{
  "head_dim": 64,
  "norm": "layernorm",
  "norm_place": "pre",
  "norm_eps": 1e-05,
  "qk_norm": false,
  "init": "uniform",
  "grad_clip": 2.0,
  "schedule": "wsd",
  "doc_mask": true,
  "train_tokens": 220400000,
  "dataset": "wikipedia_en"
}
MLP neurons of a small language model. Each row is named by its layer, matrix (up: input weights) and neuron, and shows model dimensions 64-159. Each number is 128 + 32 x the weight over its row's rms, rounded and kept within 0 to 255.
Before each neuron's rows, "fires in" lists the words (lower case) most often at its 100 highest values on Wikipedia text that the model never trained on.

fires in: "as", "make", "made", "founding", "he"
L3.up763 [106 106 186 162 155 111 131 120 134  82 108 128 183 124  96 135 149 106 122 147 167 116 194 159 163 117 139 149 114  92 189 154  93 119 129 108 130 121 162 131 115 174 130 152 117 137 161 180  97 123  98 119 110  78 165 109 126 152 163 141 101  98 109 129 152  94 119 152 160 157  94  72  91 162 128 136 144  78 141 161  80 176 149 178 116 103 106 131 147 158 145 134 154 124 113 125]

fires in: "one", "each", "phytocerum", "every", "any", "everyone"
L3.up346 [153 139 180 105 130 145 169 122 136 137 103 120 117 139 131 161 100 124 117 153 138 140  71 113 105 158  91  95 143 216  52 143  97 130 170 177 112 115 146 142 131  93 140 162 104  59 112 101 131 117 126  85 131 113 112  90 163 144 151 109  99 135  99 122 126  90 113 147 117 100 177 113 120 149 147 177 146 125 141  72 129  90 115 135 119  82 203 123  97  77 113 125 120 125 143 149]

fires in: "the", "some", "any"
L6.up468 [143  88 144 120 110  98  82 148 130 109 136 102 147  67 107 116 159 105 183 144  97  76 122 122  79 127 112  91 103 177 157 113  89 138 134  70 148  72 166 158  98 137 144  84 165 107 126  95 107 125 151 156 119 135 137  76 118 106  87 115  77  94 130 114 184 150 156 156 117 115 164  99  62 106 145 177 136 166 149 185 119  88 138 133 181 110 123 143 163 180  83 130 136 131 127 147]

fires in: "had", "were", "continued", "was", "tried"
L4.up673 [175 161 154 163 124 129 143 152  96 140 202 106 201 159 120 155 120 152 126  92 185 132 148 104 120 117 104 108 109 111 146 147 168 135  71  97 159 102 145 175 156 144 124 105  88 129 147 170 103 106 121 127 132  90 204 173 123 106 208 104  82 104 127  43 148  99  68 124 185  88 135 114 177 123 154 133  93 125  90 116 102  97  98 138 133  74  83  97 142 104 103 182 115  80  63 141]

fires in: "it", "there", "all", "more", "only"
L3.up651 [180 156 129 148 155 116 111 107 168  80 164 166 229 109  69 166 107 102  72 123 148 136 155 102 164 136 187 112  94  94 109 142  90  70 164 119  97 124 132 171 129  97 159 120 152 156  95 153 119 168  86  80 129   5 130  68 187 116 137 181 148 132  73 112 162 140 108 124 142  80 155 142 141 180 137 138  82 128 127  94 111 139  60  90 141 140 152 175 148 111 115  79 134 105 134 156]

fires in: "of"
L9.up738 [134 117 168 169 112 150 146 156  48 153 103 155 102 140 154  60 131 146 206 124 181 155 100 104 120  96 151 183 122 119 143 143 169 132 130 144 117 179 142  74 120 123 202 104 119 159 107 122 169  80 130  83 139 121 161 121 163 188 199 165 122 117 130 179 108 120  94 151 102  65 118 125 120  69 176 118 108  92  87  97 124 124 101 167 142 103 150 178 153 161 150  95 156 147 122 123]

fires in: "one", "100", "1", "part", "especially", "each"
L12.up357 [155 169 170  93 141 120 117 183 149 133  86  80 108 157 136 155  62 164  83 145 135 166 136  79 131 143 160 109 111 105  70 165 131 109 172 118 102 115 117 182 176  50 143 154 150  79 147 184  88 118  56 155 126 112 141 118 138 105 198  93  99 183 129 161 100 127 151 128 122 101 110 148 158 112 164  63 155 143 115  99 129 148  97 187 122 145 137 182 187  44 104 107 106 138 134 128]

fires in: "to", "and", "7"
L7.up223 [ 85 122 120 108  70 170  89 158 188 197 145 137  87 127 173 171 133 125 128 118 134 107 117  50 162 195 115 145 166 205 117 132 146 132 105 125 140 146  95 115 101 146 131 175 108  91 128 117 104 114 124 140 122 119 168 144 131 153  38 226  89  68  74 136  82 172 119 137 126 173  97 108 126 107 107 123  56 137 159 116 178 147 100 139 104 141 119 148 150  70 174 133 119 134 147  89]

fires in: "and", "as"
L12.up399 [134 137 161 146  81 100 143 120 154 167 154 137 130 134 138 104 121 150 138 102 120 161 168  78  63 147 175 121 101 195 141  88 104 188  84 149 111 152 175  96 114  97 120 162  96 107 135  92  97  95 109 153 117 142 115 113 113 142  58  84  77  73 139 146 134 110 105 170 149 104 160 115 133 163 194 151  81 135 133 125 146 136 229 161 132 110  82 106 173 156 113 130 172  78  95 122]

fires in: "c", "2", "s", "gl", "phytocerum", "4"
L10.up507 [116 130 160  94 205  99 176  72  91 122 175 179 160  62 134 119 147  96  91 166 122 145 139 145 120  98 147 126 144 208  93 156 122  98 169 110 127 158 110 199 135 128 158  72 102 108 122 102 103 120 158 172 171 156 116 125 140 151 177 180 139 104 134 162 140 140 140 106 100 112 157 129 124 112 174 139  78 106  99  87  83  99 169 101 154 126 138 141 104 154  53 112  98 130 174 148]

fires in: "as", "all", "most"
L12.up611 [178 120 106 193 151 133 127 166 183 129 160 125 102 134  71 170 131 123 140 144 189 148  60 173 126  82 132  65 120 107 130  97 117 110 158 162 122 156 107 168 162 115 135 136 117 165 151 141 127 127 122  47  77  24 169 115 208  52 129 120 151 159 138 114  94 153  87 139 147 130 134 115 113 129 143 109 164  96 220 111 137  91 119 124 141 172 135 128 117 130  81 110 108 119 144 145]

fires in: "of", "in", "for", "to", "by"
L9.up374 [152 187  42 132 130 136 113 135 114 143 130 121  72 190 152 150 136 136 194 151 110 163 115  82 201 102 132 120 150 172 117 154 121 172  97 119  84 178 144 165 147 144 192  90 155 102 137  93 105 123  84 129  84  99 160 137 112 206 163 110  99 113 134 120  82 112 131 187 106  94 127 116  94 102 197 109  75 104  87 140 112 148 107 147 128 146 150 177 145 148 113  96 152 137 120 158]

fires in: "was", "as", "were", "díaz", "became"
L13.up410 [142  82 150 127 150 125 147 146 136 148 131 133 130 165 112 216 123 109 161 125  89 134 177  83 108 150 173 105 107 101 103 110 147 149 109  86 101 119 103 118 136  51 140  98 169 114 156 160 119 110 112 188  12 115  85 128 178 127 125 109 114 102  99 113 119 103  85  96  93 115 144 127  93 190 165 105 127 135 157 134 144 109 168 100 141 119 129 113 159 111 152 122 128  77 142 149]

fires in: "and", "or", "to"
L11.up726 [155 147 156 184 144 161 132 109 200 144  90 137  58 132 130 133 111 124 167 184  59 115 118 119 104  99 108 156 153 152 136 179 162 149  90 154 107 210 122 148 140 102 140 133 132 115 143 131 146 115 141 160  99 177 101  96 114 153 157  98 124 127  71 145 111 188 127 149 161  67 171 193 176 131 157 102 127 159 140 100 162 120 140 125  88 124 128 100 112 103  90  83 177 137 110 107]

fires in: "that", "any", "one", "if", "a"
L9.up31 [159  96 163 145  86 156  95 161 140 123 133 105 146 134 114  94  93 173 125 113  73 151 114 139 138 133 114 143 108 150 151  89 115 114 187  83 109 143  63 130 183 195 101 151 190 102 143 160 133 121 164 100  76 129  95  68 148  86 165  93  79  70 138 175 148 143 137 125 180  68 134 172  61  84 113 170 105 201 184  97  97 134  87 128 133 138 159 126  99 126  83  77 143 158 139 153]

fires in: "that", "which", "to", "who", "most", "whole"
L9.up479 [125 133 143 163 161 119 125 127 134 161 151 136  66 160 178 178 129 102 136 128 146 125  75 122 190 151 144 102 141 126 116 139  85 100 158 122 114 158 172 126 129  98 138 140 108 112 139 153 166 150 117 124 130  56 146 110 140 142 140 164 119 110 172  91 126  69 133  74 211  97 156 112 118 136  56  92 119 140 163  96 158 145  53 144 112 140 151 131 166 130 163  98 152 136 131 168]

fires in: "among", "that", "one", "if", "each"
L7.up334 [179 117 118  99 116 127 101 174 156  92 184 122 132 120 127 170  86 131 157  85 140 141 114 138 120 200 110 102 137 195 128 103 110 160 175 105 154 121 114 148 122 108 126  87 172  91 106  73 121 101 112 155 129 119 121  76 159 114 178 131 137 100 126 135 117 191 143 143  94 105 145 138  54 109 151 131 103 202 108 126 137 130 101 154 201 135 152 143  99 114 106 116  88 150 104 138]

fires in: "i", "uk", "world", "9", "denmark", "ireland"
L7.up651 [117  97 139  96 106 122 136 122  98  92  89 113 104 166  75  70 144  79 206 140 153 124 130 144 129 171 183  83 122 182 153 119 104  45 138 100 164 145  93 179 134 140 151 147 132 124 132 151  99 158 107 104  76 130 127 134 105  81 132 116 105 155  84 107 113  92  74 141 106 174 113 127 152  98 124 142 131 150 115 132 113  99 127 167 150 157  54 141 124 162 161 127 164 161 152 134]

fires in: "had", "has", "of", "have", "n"
L14.up187 [117 148 106 143 104 106 101 140 137 140 147 128 129 135 150  68 129 160 147 115 147  41 108  81 160  88 134 147  86 114 158 143 177 145 127  98 117 204 160 140 128 147 192 100  96  93 132 172 137  77  87 107 113 141 143 134 152 117 131 155 129 127 121 146 123 123 115 120 137 112 100 130 159 163 138 168 126 139 164 137 188 101 115 174 106 125  95  96 154 126 143 140 146 140 123  95]

fires in: "one", "a", "an", "this", "another", "each"
L12.up169 [137  52 177  31 107 158 145 178 162  73 134  94 114 124 136 191 143  71 158 113 231 141 121  95  69 154 115 190 110 122 145  91 130  80 140 155 133 129  77 143  57 132 150 122 144 133 113 140 145  90  94 149 157  84 113  77 201 131 210  82 133 150 150 138 112 145 162 167  97 113 122 133 155 122  99 111 104 150 115 122 113 109 117 178 180 137 172 140 141 135 123 160 100 161 138 101]

fires in: "no", "c", "s", "co", "gl"
L13.up403 [125 140 149 158 122 108 116 161 113 112 175  90 219 136  88 128 108  90 185 162 122  98 167 130 167 149  95  80 173 131  89 138 105 122 149 155 116 163 132 158 142  69 188  93 132 131 162 131 157 168  83 128 142  80 151 115 105 185 137 117 140 148 129  86 130 110 135 120 114  45 152 174 124 131 131 161 101 120 179  82  78 108 135 139 161 116 127  90  70 173 113 157  81 108 121 141]

fires in: "and", "aon"
L14.up174 [ 91 157 183 147 129 109  87 137 162 179 115  69 119 147 111 162 104 162 100 144 113 120 116 141 125 128 106 130 114 143 137 112 128 110 132  77 132 157 149 185  83  65 155 143 151  90 127 127 159 121  86  94  93  88 119  60 152 108 154 174 126  63 170 187 141 171 140 167  99 126 185 118 120 152 124 111  86 143 196  46 152 164 178 153 133 121  81 142 128 105 138  98 133 107  98 157]

fires in: "who", "he", "whole"
L4.up373 [150 146 129 131  99 158 118 105 181 130 149 174 129 133  72  97 216 123  99 145 106 171 113 191 174 121  99 147 138 121 189  93  86 116 137 136 177 108 136 153 133 140 133 143 100 164 173  94 135 159 141 117 184  99 132 115 118  76 125 165 158 172   7 142 155 141 157  73 147 132  77  71 127 120 117 120 144  95 156 150 149 143  69 197 164 158 138 206  99 127 163 145 145 143 109 130]

fires in: "he"
L6.up184 [118 137 187 161 128 176 138 143 133  45 145 184 128 150  76  88 108 134 175 134 142 114 170 175 145 220 134 161 118 141  97 117 177  90 115 110 168 184 160 117 106 188 127  97  87 118 178 149 182 191 117 123 153  75 151 105  82 173 110 110  92 135 108 157 131 111 179 113 120 130 130 112 142 114 113 140 134 119  86 132  51 133 141 122 111  83 131 166 159 118  81 101 147 142 100 155]

fires in: "well", "not", "various", "just", "baptist"
L3.up571 [151 109 140 125 184 121 152 170 106 100 159 131  87  98 108 129 133  99 118 156 150 105 153 123 126  62  83 166 141 147 117 130 118 132 160 126 125  78 176 118 141 133 151  50 153  90 101  80 136 164 117 152  96 129 155  37  71 148 175 151 143 132 161 142  92 127  99 148 152 132 122 102  92 155 124 171 122 112 148 147 145  93 124 156 194 134  83 137 131 164 145 152 105  85 140 161]

fires in: "one", "some", "every", "about", "everyone", "most"
L10.up618 [173  63 162  72  89 176 116 106 179  95 118 171 129 133  85 141  89 107 121 168 122  91 145 101 125 124 170 112  91 172 155 175  92 115 183  62 104  92  66 180 166  90 126 117 121 159 129 157 154 113  66 179  74  97 161  95 205 105 104 145 134 133 109 121 126 133 134 149 160 118 116 109 107 108 136 165 143 105 144 163 142 105 127 129 109 213 100 150 156 170 111 117 191 141 128 113]

fires in: "first", "one", "no", "second", "each", "final"
L9.up156 [178 133 119 136 170 148 127 177 136 111 174 152 108 136 155 160 155 140  93  90 116 157 153 105  97 107 156 137 133 165 184 166 110 174 138 151 117 176 142 174 161  73 135 159 139  63 141 137 121 133 114 166 195 163 116  80  87 147 162  94 127 156 102 140 141  71 126  89 103  68  81 141  68 139  89 133 171 157 117 111 129  79 114 110  93 129 159 143 171 130 112 111 155 119 156 176]

fires in: "is", "be", "of", "been", "wisconsin", "a"
L9.up280 [130  95 137 141 117 104 147 117  97 115 113 117  80 154 112 189 140 147 140 173 109 157 135 122 152  78 191 126 124 118  74 123 100  52  98 128 125 167 114 116  97 128 147 146 161 113 109 144 132 120 128  88  94 112 161  98 133 128 146 102 128 128 122 105 169 108 106 137  90 106 116 139 132 132 161 113 123 123 126 122  94 154  85 108 104  84 168 141 143 178 135 106 140 158  86 124]